Part of a small language model's weights.
Architecture: LayerNorm before each block, biases, untied embeddings, attention and MLP in parallel.
MLP neurons of a small language model. Each row is named by its layer, matrix (up: input weights) and neuron, and shows model dimensions 0-159. Each number is 500 + 40 x the weight over its row's rms, rounded and kept within 0 to 999. Numbers have three digits each.
After each neuron's rows, "fires on" lists the tokens most often at its 100 highest values on Wikipedia text that the model never trained on. A number after a token or word is its count.

L5.up118:481526585471481414486474509570491481497549555557548531546444529495534450564498522504509508532558429528499491486503490485494476475517445553541470510461547474487500490426506490548398454528498509547482495481505524507518447566556501515542529482441435603462537511443451483512492451491470423521455538500561475438516532466499509535568545470493584557543510535510526516472508549498529504536534497478578510528432498456518447546518494426494493437480412556459526532507417495559449500479527446
fires on: "al" 19, "ubl" 12, "all" 10, "as" 10, "and " 8, "ad" 6

L2.up377:456447465495507544414481476565504501502533524502543489501460547545469506443460485498504523494526471495431516503518518432481520489439483461426474508526553560425478465582417508553468468543461544574528442493565528492505498527515499425487516528530456391517503528505519561488485511509535512519499524537601474544490465516458536521491479521464530443508521518377398512558523515410498496493502521530552590468478495493529485500489467515538567470474467542475569490526463536508530457439482570
fires on: "0" 18, "2" 15, "ate " 8, "ound " 8, "3" 8

L2.up104:497449495589406469499491577554442428495508424501439460462568519498583449494552471507446479485481533569526487533456477541522496509510480409466464516517473479512491479521512466489491479473512498489490461495534599447560504483535438497465473483463500479588495580516508497520510450497466463551546497482519533459450480594514482545488484532532480501486581468503515578460523517494458564514409495497526520499599534495505520593502478511495583470567435523508474491546475455524466537533492523
fires on: ": " 58, "of " 24, "ation " 5

L2.up213:527486451470469510476528427494534470455508530412490528501443510492489532460523466533588493464521522513558501482431537502488488468448536493486482494464503603473482545513441512521466547446401524476464548471552550425565447516557497459432485506436583499539484563507535443571542508484510467483476532546525545491509488473454432454456511426512474506488439507488534445482531466482537510535584569512468569498538495473523490505454470484460516530537486457521456555614464511492482507548573516
fires on: "med" 45, "eng" 34, "ang" 21

L5.up593:537537551472535530425510462559480540569541516538487472513505540503510492515552523478546505579489488467476474533480545476448598466527508435466466520559482615510475522517429493518465475553439532561534467450444464483537546457499494475559497554496556540476440500490492414455483485495444525492477420492496455506564501480460579529571538464550540505566471564457453492539496445488511481474530496525527424436508491493518507455480544515454460506480487428456442509461429470460538478542495560
fires on: "u" 47, "ed" 8, "g" 8, "og" 7, "ig" 6

L2.up414:530362477512528501495488509573549499519557479517482530548493575472598442562551461466447480493503493470513484464461526513512486502472478456513541481456446543525535432524463518538552473524465458500496523536438465489481464570405448466583458466508489496524502512509498512489532524514524476528469488521520515530398540482509527502451465552491543441465413482553464526501518523569472483469458420495477450545465464526518553574541457430558506470463518499430527494523448536434495527426525483
fires on: "\" " 32, "7 " 12, "6 " 11, "9 " 10, "3 " 10, "1 " 8

L6.up500:470510470412527419554572458512522443434476448498498511506467532501535467494498412533600498493466506571507475378495520525493502464514524513534492496494476501547563494500512536557428474447453469513459454413446494522561507522545473549479524522471524525503509486527467460522485547528513530484523487455481529532525476447519528465481559493543450453527505543583510487502533516586555546526501522569522511542516494465438502440516507457459535524456464470568543565535587420481493479458510418
fires on: "re" 46, "wi" 22, "li" 7, "med" 5, "eng" 4, "u" 4

L5.up615:469544499545462506407525546510449486507516473477529505443480496477498483455474524488438464520431489459476484538551532517563504480490519522523532539508503508471551525556460474437546503510541539512571549578599480495503532501519501483451465478488405455457522420541569534484541568526547457427553537458468519525536544499521585520531478521515425435507540519521487520532507499498437509517473491434421460560460522442500531421454434486460498466494448472487443512506551520489514577433550439
fires on: "n" 19, "bec" 18, "ens" 18, "th " 12, "oo" 9, "rem" 8

L6.up634:457567554452470491495531573600560445437504525541520529512466537520506511426454468474485527436441574496527481512479511431510518493431497506529564538506541491504460486405492531498526476479507495532536484464465412561591497457427546529483547472391591481485561465450494505501475492561455455508509506508477487485467553498525500506491533523479538471450471504440499533461553536474473491517491508522536493592526450491420511552514440541507470463515471465532479499555534542468528591512521531
fires on: "al" 17, "oll" 14, "gr" 13, "m" 8, "cl" 6

L2.up284:405507394472566523511501473538510535503481499516478520515478566522509472456507421546538506443482453439536462524466549552477494519533465463467544448456474514512557453556426500487473437520560512568522466518503542520506507590522482480576578524549455464566484501460479513541510553434452496508485491504487517458447424497525453531570416499508472474489472419502492499467499546545533542498382525515559468487510491537535483559437514522562520498480522526452564470556529462537515488462517493
fires on: "5 " 24, "9 " 9, "3" 8, "4 " 7, "7 " 7, "8 " 6

L2.up632:571472537474503444483485424448412497497528502435480375585458509444509509560480479551499532493525506518388465521416527469488489479499475435449521519480519487509525506501502487502533454519542460509456485499483497453492429469540525557535559557436566530496482521541492437468502473551508509492525510489540521377551436540514507530434519466531526498565573504452530519510514467561500515512485510486501551522580503514462472470518501499534579525521453483558548510417518477558511523544475546
fires on: ". " 59, "at " 10, "of " 9, "in " 7, "– " 4

L6.up155:497461466432472489527450487453452542556531496544593487547538441506469447498631611562492513494467481508500527518489556545448500518481554465436522442560495480467462495536559503493496498520494521523592446474480545507505536460490542582484471539488509512496473549489530437477418485478524484504477515557518527436559532510492471547465520463466505493464456531513537516517514511530511508510511474457514538538457515492531433451453426503484521493565406520421556506464447535476400508437479526
fires on: "ob" 20, "in" 19, "res" 8, "n" 7, "an" 6, "ard" 5

L2.up452:524555536478441551581421443461509442488547507480535528462499552557496500456535439493519531509437475521459518504456501501488464538535490541488519427441535539427524488522552533498546520527497590483491473555476532505511511487459485520447512432501541519493514498568586397494370505545478502564434457507506557585417479479564504533524525477509526580506497486450556478480536549437501534542480513505478502500483500508467508471473557430450509477515524498445453556461510509473511486537459557
fires on: "Di" 58, "di" 42

L2.up459:579455595527456526485502461524482491509524459456476481486561526446530480507521504504570517449579498549486441502472381521470496554553492472424492520552453565480446419544457469480506474443561521597489492537552511445544474529526533567522572482462479476526506560473486462488472482533497437548582532457536501477477480587590537547446535429514486463523548519505516541459530508439428458480482551502544523486476472504503476479476545506484531548477459473543462509487483499504530545501470518
fires on: ". " 17, ": " 12, "in " 8, "- " 8, "to " 8, "of " 7

L5.up211:535509500471511527506531482499471476489541462515490515489553599513517454546549506483500478470500422527459493538496446472471486521528495487528467462500538465537588458501499554437417463543474538519502474475531530407540558455385511458435449455518637499464506460485528504401497469545542533481529413538495462578437508470565456472502480486454503547545533499452490557458517538506466474508494485560488494553500469548542474520441501555524538493505511507477477578456534567448488482520448506
fires on: "si" 18, "em" 16, "di" 16, "Y" 15, "ad" 10

L6.up115:450510491479457489505493535497463490558512502501519509538424514479599503498537506498530500573524498504544509433512454504560534535533454514521543431477492535542458481481464498549476449478443499543543481536490519461547502581393544550450453402561496517504463583490554495472509481475451526569486455470440490460511528491573542455462454506596513440499590485495516513477508462532475512403582461573500489468490523515432545534475528509495501521523514554491493549452472460428451470557491491
fires on: "et" 13, "ab" 13, "s" 12, "ap" 11, "ann" 8, "j" 5

L6.up259:508530471543421453556533506522477503515513487421492485504449482605513498488520480501533583460483464448537515429478496563509554487525517475577535524395462475562550506479566490548480503534468465530564519483522454479484504496427535483553498525451529463399528591496490517511552531543530500502513441462523477549427491517457464499532506525437488491587526502514456508464505491538522476444480435597473495465451494519489474538568525508545543474574474516468594501448485466507463454460495481
fires on: "of " 19, "serv" 14, "ed " 9, "in" 8, "rec" 7, "ex" 7

L2.up195:540556464505501524496461502386513467460607510447534581518519564476490499486467513570520484496558534491422518572447448514492468494484508495456466486494613514465475541434482515535501475469454425485491508503405469460520406560464457480491496501457535477478495454475519499461612453479508552542533516490476509491506469467453504473458548496483475529504500499471461510504487451495542499504525499459425599505542458541509436522467489508480513456559485577464507454478483567426544525495531555
fires on: "med" 45, "cri" 32, "Car" 6, "als" 4

L2.up541:508517523514528580503526544482477435534461512540545480597532479491552426520500485563463483428598470474482526529493491463489567523547467410451448517459518534452439549485485516527491514482528475582515529460488518479486517466465572448585522590455470551550462490464510472517557531473508485534488518517579540492485470463448438465492454483530506524507487486502457516487478529502559402554444518511507512483462491481578416560558506534538461463537477473485440519491532580505490490424506531
fires on: ": " 32, ". " 16, "ot " 12, "(" 8, "\n\n" 8, "3" 6

L2.up340:469574486532551506463531461546508453491559507508539486534474515535551458458561496465481515482496530484438486474485505473511571445491488500464533523438463502475500502452428536475508451495466450515469469589496501468488540455531477511536480577489488474486563449444604465512480467488490440460503572585519545491477443479581411482516494535555498493531556497546436475570559426509548490564465580513554539538502503501499549529472484520523527496540531540399470448524452535492427511478428519
fires on: "| " 30, ". " 24, "by " 18, ": " 8

L2.up228:492453447513455619494520479546502489494419581501512454509554482519477515568509470472488443505517494529498433561519527557453551557495478471474504476494538467502465453524452510449451481533468486556493481505578472537463547478464461369460542494492461457542432572503549444495552508488508504499545600461460517508479506567516532521515425443513462534443578506405451517460507559473471499567442538553488499458516536498493457512462561463438513514488489521478480494523523501495474546485481538
fires on: "1" 23, "4" 22, "3" 10, "ation " 9, "0" 7, "us " 5

L5.up226:440485495530493429507550483547507462545512566483560548529464443496482436490515506486488565551452427535445527470449518533535489629533532563454478465461481504538507500507484489471446474475509488535528534523495389531459514491474515470503467487471497472442490532512557495528498492476500556466582476445556448459404441511488567420484451497598445451461485530558533484439472486548496501432511470602564514509535556490489522518511471516503452507539523452505510511448548517515513548541520506
fires on: "ab" 57, "ann" 21, "n" 14

L2.up2:509492455495596486500504408537436472528537471466548480578557539518562455470507471524533581473475498430474446503505490515514487507528517550511470512590525584376438485488447477512492464495530536567479539575471506420504505511592527559521546470482435472440515500529482602547559460510520484542512483512502496447497512489481538492471506476529508435484465469439549528546488542490490525530481532494476557448514493472551493539522514474463539495474441483546582455537473537466477425476528507
fires on: "\n\n" 48, "′" 20, "== " 7, "==" 6, "/ " 5

L5.up104:487470461537541425497438447496498496544522457444522552533471476481436506446556518505498520467539426514558469475522484472544555534457503525534536483557473536473509451472408532545594447495499474463522626481488520509510545432496494522480495526470514452493468486543545502493437529538576489524548469492487489545492502575458569438439469479561545445441607520500477522510473470599407508496443473485487527509493502466553544420511521574444547504492484498471504517502476523527507492472504518
fires on: "at" 37, "ar" 28, "b" 8, "oo" 8, "n" 4

L5.up401:536528414458520469551438508491476441538510601485495515564392487515520512545462505553490547502473470535569537436502547431511527494492436555556520529572488468453465488494441513463533480498525563514491578576469497485538497487563529467522506524548429512444457484498501504471510434507543482491496411566516531479513546551463509471486526483498516524525497522408547548433498566453468524524542508475556484433507529482522532505509453493464549461474429500567531497525426468466436558473479512
fires on: "\n\n" 80, "ob" 7, "==" 7, "or" 6

L6.up569:465513505468543454476526492526573558482511478476546511523498582394508514513477575477573476508506460517505484506587585508464540485445536464522441434533455473549477486442488461494534430550454435446451476473451438527528454538482547511454511450500493497515466492511500416515481470561488495496518521515526420537501523412444448534653515532535512510410444520472550465493540489510534564500518523499500540560502500488499484542533524483478529441537461474468482516519488554539480531460507471
fires on: "as" 32, "igh" 28, "produc" 12, "ad" 5

L2.up247:530512574489463543442545451554503501516472448555520505487555493510539434449491489528485450472456519433506404426435447505504542537529471456542560546484439561495481536538521509544468426530478534565448566558530509439546535470525567548528519518424508485490441529536519502512515489536543488471462520518500457431518446530494445511463491542547511533548486443469518479494552468484512442583431523464571500520479547497493515521437516421508478516520459495501468519522537418531496465438409520
fires on: "as " 22, "and " 17, ": " 16, "by " 13, "with " 12, ". " 12

L6.up615:487531442524556494518509579487498539533536424516451536447382561508516474546511556555517476494522494471524550454545502503457445526505602531509468458541522484512507460561461518565462479443493531542546454443472500570485540527456552500445513481548519502516545561459502477549421417496543466415458498536493493535533444509521515490494562437477461505404542547510486553499517527516516432562483454500509546437463494471547545456513457456505486491498477485401455502517470531467513535476514523
fires on: "ac" 22, "s" 16, "in" 7, "si" 7, "ed" 7, "an" 6

L2.up546:533535519484483543537507489555418491474446469520477523542544485501516452518452573518511500427515530533543450443514480494484477589535480504566515525520461526510490517442465386578509513454526527583480536469494490452506473470559515574492548514461525489492503528584471548541536470478494448513472485536557454503539434539524563479473505551484568485521511515370516477517432504469474454473471580493503531504526460481509486481476517510476515531520447456649537546448495497522487443516544475
fires on: "in " 14, "all " 12, ". " 10, "ke " 8, "is " 7, "on " 5

L6.up135:454514485436569522615539503556532515567502510469512506464468542477454479501525469467399504485560453421508553391506526525523475503476480487451483468409501463470555509501513495517478494436508468547579492533548482522475521497514485528465515477442444538506483492559498517450517513500509509469553422508509575420498503575472481456538491565472456466575493506544455518484510538528572549530544467562452511467417442523507531474470506504437576549461494534503472514529440520512473496442544490
fires on: "t" 19, "en" 16, "serv" 14, "rec" 12, "l" 11, "cont" 10

L6.up37:563488516463568513434528504525512535512543513530465515478448484487466528510527502470531461460533466466505418497447547396439436496478551455470542501472541506543514459597519504519492566533565438564506516533463493502553552454501501543577542522510511498469531493504485474511509426503462466522540482449489541504479483563361506507474460510447521497499494497372503510527572554511494533486498423479476423452521477508477542463530513485475549562543452453425537494485506518424551486516535489
fires on: "ad" 16, "-" 13, "of " 11, "g" 9, "ed " 6, "u" 6

L5.up601:551499455433527550453477472484522491510550557506446513530486546520485508453437543494502447435434451476559564511487514581507563514468501478518485561492546515491552474554448419512398529530412527514522505526542531456493513432537506538547503578431495478484505493460527467519522596486416534516442510523505530503549499485493537483492524479405491475522534520485472483515457544454490428404525418509534485469555463533530518461505523509442467528596521489456504481478484441531471510535454536
fires on: "g" 29, "ig" 17, "ong" 14, "th" 13, "eg" 10, "aw" 4